From a checkpoint of a small transformer trained on Wikipedia.
Size: 13 layers, width 256, 4 heads of 64, MLP 704 GeGLU, 12.4M parameters.
Architecture: rotary positions, no biases in attention or MLP, tied embeddings.
MLP neurons of a small language model. Each row is named by its layer, matrix (gate and up: input weights) and neuron, and shows model dimensions 64-255. Each number is 500 + 50 x the weight over its row's rms, rounded and kept within 0 to 999. Numbers have three digits each. A neuron's up and down rows have the sign that makes its largest values positive.
Before each neuron's rows, "fires on" lists the tokens most often at its 100 highest values on Wikipedia text that the model never trained on.

fires on: " |", "er", " K", "iv", "ag"
L7.gate598:468543550490460478496431524562476594445463471463550484496546516465500496424552518463470506545513365532439469504480522560555478445435493532528546449565536458480479540527556470527449473547467503544404470506503582513489465474493443571457513410368571439433524496572549388493475505439549472465591496505533489464516524468538491508465508524527449556511489486594491492392376510449461543504520490505512471522473541531527579437518511593404485468406482550561512472472427576577511494627537475514553527529381534471582476513405458392503464552490486449539541579491394486454532528440558473560
L7.up598:451437473452500559507463483438473477487452444590508615530454449505436460494559496517410472492499508439538493548434557487522441565519435484533516508523523449538433585505533632495478509543511552567429542541504466629507528424488561494449596440463471477570492566528483438485438498444554443565519614500507498482463451564451531526455552530476485516472487495463396553458445453482472571483492502517335545530554569472424564523479598556481547515458542484503444498489523588493516469482510468426532475475558420491548558532481441471522572565495460416498541500439380522532443452469463406492

fires on: " for", "ine", "ines"
L2.gate27:551404545453531406467426498439527470425458475467493493542471524527503523498568511527522472476455559468403383463471438395437552499584544529446463545392504463461572468487464566544489523494474507574474465434545500497494483586554517459468479587534515453490507566575498552415534471489501475389417583449567561510435477498533539496512524485539454575579432550523561584465551436577391478523464417457499468401493473401522437601543441418431467398447489403544454470473576461499497474462506509460599560528580544543518496519507535450529468527527438367515547446507443435594541472467482482494
L2.up27:506521504487517589523536428449542511501514531461490453538496476455529577528480444544531401485461506496497526479506438498519520445442528540443523523532478480537528498453481529544497559523432423472452445540420503470483364498475541470494522507520556493512537596500545494440443470527540604522470511558471495492530376493547549503530513514447550404430566530549452539534428533509452433519461469530501559517503554459535587466484476521510447504556440529445422521535425609456409531578529518560463508486475481537528607417453442395398510396566553508514606523496596417530515410505431520406

fires on: " cont", " Th", " of", "Th", " Cont", ","
L10.gate680:535565491502530407370576443598483448482438451514630456499565456512529500566461510422457496565604481516514555500452543476449365463509490448497444553450413531495492601453546554445540572499466585447501600440475532509542498525528472507528550546500456428426482464450553595462419515485524439441499463552455435450569429554452444493561514429502554437442470515541481429465490448491473512499522469507471520505571492466467546464476425508485444496526480469566455549420517522539554496496506526483669433506448541454482445547521441429450462558497582454454411498542546423556486490474493586442
L10.up680:450480507521546448464524452525528449550550447496485503541415479490433514475469453497570472519529450489523524530469454543496455570431487451632503521397546420443586508448520513506487554541567503470493568526564584412437459507445525433521587615537516473443392451442513480527476426540451399506545396584458458454479514524570509538595465564558437529543526511528516502505553544482461534475482515512480543521408477419506529502439480526419498512455424550415464449502573548573530499510458513400514494473420547465431504535574511577492532521445529445559431583430464506472451536539521501375

fires on: " G", "19", "G", "-", "0", "ac"
L9.gate498:512495446520460559570440411496490496558466523554568504474471457483439530568544564500537493477481434469557476450479478445464481476478467553580511505482489434485492518598641412486498541505556449477550444501495544530523486489490543436491461568480524506456581527583546417482437545501429468552516401546506577558599471465546512551483421416602505424526547443474555479407487524521558495508557467536506522567572551531490462494450467499437483498479444456453397662491408499515550504491444500432506435518488395545525482478501489399562456471473433526476514518573430546424530480463533538630
L9.up498:550554581383502533516561557595514523495492463526544523536527584494541536526540500533539527415491492436597496599509490461435502529466446518484499462560428475591565429513421438508491438451560490461530452471609511542518560452476488470528489464543445475515516526498575593535475509521584538539523511453531565513500459474570499512497486516518624452455450476415462456508473508453429414524465547477559438471572529551526537481481460447550616542509404391604480554550511522442422558552463397488562470401494563454526432505555472479521553418546485557494551527545505512576397554530497500479

fires on: ".", "1", "2", "8", "6"
L9.gate499:590560515518496499597535491524519497579440499552459488472530400544552585426556484489511493460498484515524490601432537498535568583551463480606509466537539502558470530572456399426549489530589427471571550465555429614539442412497571559567525531503524560493535550486429394452457560590548430492477394560511481495392446448516548576496407468451578521510486501486475567533469458510478458480557498484452513581487523545547455401485574550525408586552575391507483570510493485442519484459412480533504469565445447564473475501479482550516453434516437483472539458519417497461551551497430547517
L9.up499:522494516495518541483468541469550443490407493506567557502465571463553551468518446510429505533512445474487441591565504566554620446458513544509563512518516419531538427441483455540490446508475569495439513476605447463564534512528519526403499519504475495635606505538527437528545498498536509556561579543363567538507464467501515551444493500475497512492506537417495467480492497487442387477597557559500546520610484550492528528519500463490507572500536459550440515510551445488446429561549397503434505499483481551487548476482510624534496465451547422396480446587504561491447502438475473430

fires on: "er", "uch"
L3.gate38:445528515441492356488470485595512563525489585493431468485468542541519554480530475521499459553551386501392521488588536531555525483450530581416564426508537527399491526492414528483463415439457586530519518528549616503480486608397561520465537561511491433513530591569527420488523436512506492580494514516517565481521538456538484583524596436512449547414468558542574420519438533494570494417523442526449533470562535484514501474378410476548422560437558537501498551589459439596436529507525522465489389466485491478462618516487499459532477530461476448373537528500466485570450414512466434510
L3.up38:529502521597571489528500590437522503507432500526549462437467459520505446507494548559451460575396362469577559467540511527580523418473514575458430455563506513513516490468400586516475478439503502530474492460493539520519402488555501541466544561487575484507518435547543486503521559423471508560499552481532501515522485397514573542505609563469511500489492507470559517551554572419542534451455518428412493440510620428537496428532520520508513510462554486484486492547393430574459463523531527504474510431539513508553550567474538531575508544517491540524473493510461485503485531523418395508

fires on: " at", " of", " Cont", " from", " att", " his"
L10.gate235:482515500598553451490585493552428550526502490622506473483638421495564536502452473434531429477499584511501452510426556488473413526543537473452443495482571471455573492455578459517540424477497547538544534484532506458528426452456453530466577436613490437431506501494490547533480533510501498504598501508599418511552511531453414429496431514569630449553579482479449463452563425483443516569488474486446482497498489452478498533562418443472487501578438416558477507582475463490547495465542593566407360490459545567566438571552545354505474549427520497471500474448453559574500484489498488564
L10.up235:512473479479580467432535542516479427478552520495568490506497452580518538540581495482411400486489512631543533414472447569474491483530530413568444632569557474463460592485425546587404447495416574467484558534466566470518568483456503512485524475494540483478475551459506482536558404424538464463621523507485492489490440488496591493570480496426598501519449461567523538496561520528522537488549476530600364480564468444447398532484442489395498440610492565534512478535499539481496482547508559450423376538370446563462510532623541428480466497513580591523444466520563541443559510499468541531

fires on: ":", " |", " via", " Team", " as", "."
L8.gate359:402541509515509521576503453461520561525516520579453516507485500544551508467412505547565466481489412554572385518434514517507564428504430387493509544539525603449535554539489491537575540476443478513516603503561495493467513492460510554607448550588506457460553458457533485531475505498501463528552475627589460540597500505516413463483431508440461563518558413568516478509460520462563461565478494519507544429486481555514488536527473545508521518502553462551513467506453495504446487374491512498467548527488484592451480579535559389546437593543470416516508462433471533494568474481483349493
L8.up359:520536555534561595482518425575497492437487499485558502544520552544575499500525534508491523580524423491532544452488581527516512572500374498516469480463476397488564522585451490457443492532485377603489519486521520578521481555389478588450374482534516510464501563512513457480454530525547571488477528509498498517572527497446539507459414531574517510526577472538452555437481463475582507491537545493546525439473483556484431426458489553440511488453473560516497549448462588417491434430502479496506519494449528607535511468457459451516519453585479460507482540468446528532480576502409426437

fires on: "|", "-", "==", "5"
L2.gate619:501453442504578525470461461539489551419547513464485449524578519487524507476487459479462590472419467511518552491487470500547428513502577516452436550478509529478550441409560546544458602501495590492615522552488432430561510506390621529520502614452497541526534489489475581560526439455465513549505544548493461588491521505472518518512501563504442491424577528500533516500456338506482437423565543511521471525447536596441487476475555492575562543441439531548500527503493504636505562586537415610402518502491439559572567491459557485509460517484536516551431557443583568560438525429538515563
L2.up619:516553490487548442564436470470503351506501474502492507461515578526441493475518619572463581393509417568529468548501518496505584425522525447571541488447516401504507453522519451428538449539458521456525460564553488521475531508474510569488390579592531518591498546467491499474424587497544435572503474478549519478450496564481481548516462525470485567451440554486505484487554520568561504567506582467596607509588489473490440572401522496436499459508543437481470492491502541499525634566553425466510457559554448505514572550511473491453483509513442638478545431578523493463442452432353613438

fires on: "25", "ely", "11", "23"
L2.gate265:528534556497497466551472528470461510455547578481492449457483514554466506484565600484587486503460467476525514382488495525387527454425548573466438526639485474511587504536529532460411499479509425524520483425551475540556523412530428441503550463468486515543463538520556493473456433432532505545561528416490480504512526492566445521464585392423555542450411512512533486447457538450513515520529412394467557577452501416581450439461514532413532540530533527481378406492479546498469448505500429452505563485536502542436521559573377445526388521475518507455482503569476429422622480513466574525
L2.up265:523497448542557516492473520438514504498595490486493531514558451526471477511505571445597468509547504453512480476494516518496479514409552473530418541567560479550502493464536537607456484448466550428437452442536485516435515523514562455531503495435520440472547527456567600552444426464633514599450477558537512473536566468449486500410427391466472491507477508474493488525497535573527491569524516411500390564533445482483468471472581573556553469479423592476410468495490497450488460603433502501647591467526536543469509566576463395484456535489456553445460546582431503396495434481442531457

fires on: "-", "–", ",", "."
L7.gate282:507494545444561508480447447483507431562405559576516484521522461498420579517595456508538513534538569557489539504473524575498582479527551472463601457469512425537441486487453490472472490588412516596589520474477599563541543451481430514414554610510433439474412470475510502495507602458488472490525476479507537484517452492457499495449559539544572469523446454465490513528551547624370546471502510527503536501495466618484471393500555418498501520479526462400497506447465475496454522451515479526491521437448497523471504499441424549569448445546562541455514534508479445468482466421430526528
L7.up282:458555559400437536555467373540560570496416482505543573458570478415530618479466427567481435516530442518423441568457510485519578544520390491511474518565435504477498483637504533522539531504544566536536496574430443503597530462527462500441470526510481582566571461508524506560496555482588462510475534531501495473473504475590530543431502471440451487432520546463420540531499466510492527550552479561462410484488533552446555507477601577519486476492570642495602495585415497436500615561487509414490555523450515458564487470441497440503540442483441485546563559639446543427527533525491606425

fires on: "ines", "ith", " teams", "isted", "its", "aps"
L2.gate535:518466521453569535492546587577510497487440536447483511513509518538503509472500509451381461520446570498451465431472528443570505522541508397519453500489517492536487538525466624484471478484502441507440366473460513561467505608542472562562502417442475499462530471528468483552537491464519522428451493431469476425468580493561618585403504474556478539594470475425560497466545624578458470541500470434526467475530550488545536549599475478405469501444537459521607483486454475570455444479540491529565478489605449517455477441522430540649507428407423445443509508438487547456515498566506502525
L2.up535:392486484545564502467376475507577428511505427546453493621512512422477492453385438540510560502523531588482495520523455498463503546438579519481399499584443441553463479514561497474501484470472404458520390558419544543516553557433503595517552581400465463500445472386499519519462519432437477403480529406537500474456462496550513546497479481576517506526551548469401521496516532479437515419497480471512507534451573591521502546532539566442511536526480480534568464560435518407424528574482515523407434459525568458502463521457556486492565489580398516557480476566489561614545545545414530548

fires on: "-", " the", " The", ":", " |", "'s"
L8.gate682:485629538482419568585612311559396590489497393550512495511524487457466523495514533460519485570470427428573459479390472560548545529492519529449486472495442537451544534486586513480512537583433408514480488441526498446528540545461543439517487475475438577542522446504570510542468501480483487515540480657533591502558452501426496558501534478414433467502527510509494519431534608492460459625535469538548499472499447497502589523517382460515474455470437498577472533481518473471535440500450527485478501530446481602543470451526494484391523495543475513495550455471568536471451484527519416467
L8.up682:521500517423573404527550492516585476457416441622453498595470510466554511488444532449558464568594428490479457417480508463541480566514408574525460493494499545517535512495437603507455411482484472549553531534444568488480482514490435433516538523520438486573545537491524599501437503499511502558438460479464433519554445418369520429437516564513586502492499460461473498548463433462474473518566473557517585516460482520495516469388485488479533585483512547585606489546481527532353503472522509456534494486544438588452494568497526386488466555565464450476427512500490460472552459407483398528

fires on: "-"
L8.gate438:486601533471538506503475535467535498527528532432517540554576441462524463373567545558552535499524403507527484443543563474505497450518471452578577452508421475624483532507420436450391502557513566529496391555539565514545516382399458516462488494582528549504468494584538513539518496435521538501549466479490531498552531504481511581468471547501534448556549521465563508425450370544471488499612564524480624479479454577561506404500512530438520541448475509539465542468462533455512620466510534478509507449440466489409525517444570458537569445516514523471526533448468523467485538433483435553
L8.up438:489538544559487507459468480577557558446536533541600537454507482457491451471468451464489475527519515605488454622490511516447454421460410409499528455547490530512610559479415470555507553411407579566477379533501482491414589462434518482576488513516474521525543493501490537449575434467486407501446532559536561500447581489502525505447526490543586465498515472479429533483451590578448477464553521558504537474498510551511474468574512506568532534496482456579485555532421448528607506534449506504485496504454597519541536478512466532514504505400521523439503456434506498564358549492526521399

fires on: " of", "0", "2", "1", " million", "00"
L7.gate109:575506491493535499469498383486454457539517425600495431473530467554572517561587504475461494539577559488490442507422541550513489446494468498486498563564478523441526531624493483551524404414511487443564483463476511456520513519551532593517499417573531434480505562583417403392547479496552357477455575467535559506490538458494580448414466499536472455478579458544434434547517546516533477666528494500553461479548414562497542526643464522449448543559548485581523595512476458464569556506492522490474514500587542546471595490425597513458464517488561478509438491489579550463520529496447516462
L7.up109:588577539511507561435588496469534461566450429440527495517446527441472490404451430505467415529563439513477473510554505516474555475423454459501580482485630575460582448486528478519562477457491515465519515512524539537533523521415531472544467563501482439515518490410476362453474618453528481587477459559492454537512465537424485535516541416560486434538541537528451441461539501523455457552481480527468436508513516560489559464405448335469487591548549510462508444554503506470527501648568471539538419467481527485523493514484464454423489511505537410440585409559572544445489424466486531550